config = dict(
    head_dim=64,
    norm='layernorm',
    norm_eps=1e-05,
    attn_scale=0.125,
    bias='all',
    tie_word_embeddings=True,
    init_std_qkv=0.0197,
    init_std_down=0.00386,
    beta1=0.95,
    batch_tokens=65536,
    doc_mask=False,
    train_tokens=372800000,
)
MLP neurons of a small language model. Each row is named by its layer, matrix (up: input weights) and neuron, and shows model dimensions 186-313. Each number is 50 + 10 x the weight over its row's rms, rounded and kept within 0 to 99.
After each neuron's rows is what it responds to, as a language model described it from the Wikipedia text at the highest values.

L6.up648:61 58 57 42 36 51 43 47 38 46 40 45 48 42 43 55 54 43 49 45 61 58 48 41 51 70 39 35 55 52 54 56 45 46 63 37 59 57 73 48 45 30 52 54 55 50 49 45 63 60 68 60 53 64 24 46 62 48 61 67 40 37 60 48 57 44 46 41 64 33 38 49 50 69 46 38 57 33 62 64 59 46 48 49 60 40 58 58 39 38 53 59 52 40 61 49 69 43 37 43 37 46 61 52 67 41 49 59 37 43 61 64 44 55 30 48 40 40 54 70 47 47 43 50 45 69 51 54
Before an upcoming name

L4.up433:54 68 59 62 54 38 51 51 51 42 57 63 41 49 51 55 52 65 78 32 47 58 52 47 59 49 47 50 30 54 64 43 49 39 54 61 66 32 77 59 53 50 42 53 52 41 61 44 54 44 54 49 41 36 42 47 55 51 39 28 45 48 62 42 68 52 59 49 44 56 37 57 45 42 43 59 39 62 43 49 48 48 73 44 40 30 46 69 48 41 55 57 43 38 55 39 51 44 35 49 43 40 27 59 48 58 56 58 49 53 50 56 51 42 61 42 51 39 49 41 37 42 53 50 39 46 55 46
Infobox labels and transitions

L7.up708:52 43 49 48 56 54 38 56 54 44 26 52 43 57 48 54 47 37 58 46 44 42 44 51 36 48 51 54 55 48 55 36 29 45 69 40 66 58 59 57 55 49 62 27 53 48 43 39 50 53 44 60 43 43 58 44 47 49 51 43 50 44 29 52 48 56 44 47 41 56 39 51 35 58 54 45 56 56 31 44 57 33 33 57 53 61 52 45 73 56 48 42 50 50 57 62 69 58 46 45 56 48 57 37 55 41 47 56 55 39 42 32 43 62 71 52 46 62 36 42 58 40 41 42 33 53 62 47
Sports league names

L7.up733:34 52 44 57 27 36 54 43 56 52 62 65 48 47 78 54 58 66 49 60 42 41 36 47 42 57 45 31 48 48 58 48 47 53 47 52 48 42 65 56 36 32 58 54 50 51 62 41 51 62 56 65 62 58 47 56 43 48 50 47 47 53 55 63 64 56 43 59 41 45 46 52 36 48 52 65 52 57 49 42 56 38 51 37 57 31 56 50 32 42 36 54 52 46 43 40 40 68 51 35 56 28 61 45 66 49 54 37 60 68 46 42 49 31 49 50 54 50 60 60 57 49 52 47 43 60 48 74
Passive participle completions

L7.up374:62 72 36 44 42 40 44 28 56 55 34 47 39 50 40 60 55 42 66 47 57 39 42 45 56 60 47 57 43 31 28 53 51 52 60 50 36 57 72 44 51 63 60 38 56 48 58 46 62 61 57 55 39 46 41 53 44 66 66 74 37 70 55 50 51 64 39 60 43 45 61 45 38 43 57 54 56 54 39 49 50 45 46 66 62 46 57 70 52 49 53 63 53 51 48 64 52 34 58 50 53 55 50 33 41 47 43 39 43 19 55 57 39 44 43 72 41 55 58 45 50 48 50 52 52 47 40 53
Predicate after biographical subject

L6.up876:29 47 59 55 60 55 57 26 38 46 48 49 42 45 48 36 37 62 53 43 55 64 59 41 57 60 65 37 37 51 50 47 46 26 69 49 50 69 46 49 64 34 49 52 59 49 56 59 45 38 50 49 48 39 54 56 63 59 50 44 54 27 34 53 65 46 35 55 33 40 63 40 44 65 41 29 43 62 39 44 49 49 61 48 65 34 45 49 56 62 46 47 54 41 54 64 62 41 64 43 53 53 57 66 63 60 44 81 71 44 63 58 59 51 58 45 52 53 49 50 55 64 48 34 41 38 44 40
Abstract noun endings

L4.up523:64 47 51 67 41 37 57 62 53 47 68 44 60 54 55 38 48 45 62 56 57 47 57 49 58 44 60 54 56 47 55 35 65 52 63 38 37 36 54 72 39 32 31 54 55 47 43 43 62 47 37 51 48 51 37 62 48 49 67 58 57 43 30 47 55 42 54 46 49 23 44 38 47 59 35 39 41 47 35 60 34 42 40 47 48 40 66 55 60 64 53 35 52 69 41 36 51 54 50 60 43 55 53 55 49 40 42 69 54 53 48 52 54 65 52 43 52 61 74 63 47 38 35 60 54 51 59 50
Subject's main verb

L4.up703:63 54 49 46 58 40 47 42 46 51 40 56 59 51 62 74 49 39 57 52 47 34 37 60 57 40 36 46 55 37 36 48 64 46 55 49 51 48 55 47 50 44 33 49 64 59 49 49 53 52 46 54 58 61 62 50 56 47 29 57 45 66 44 41 61 61 42 61 44 23 38 54 53 54 68 58 42 68 58 50 46 38 23 74 47 68 55 76 58 34 24 53 61 57 52 45 53 62 35 41 51 53 52 59 49 51 54 49 53 42 48 49 55 41 42 44 53 39 43 29 42 64 51 54 53 55 43 62
Affiliations and competition names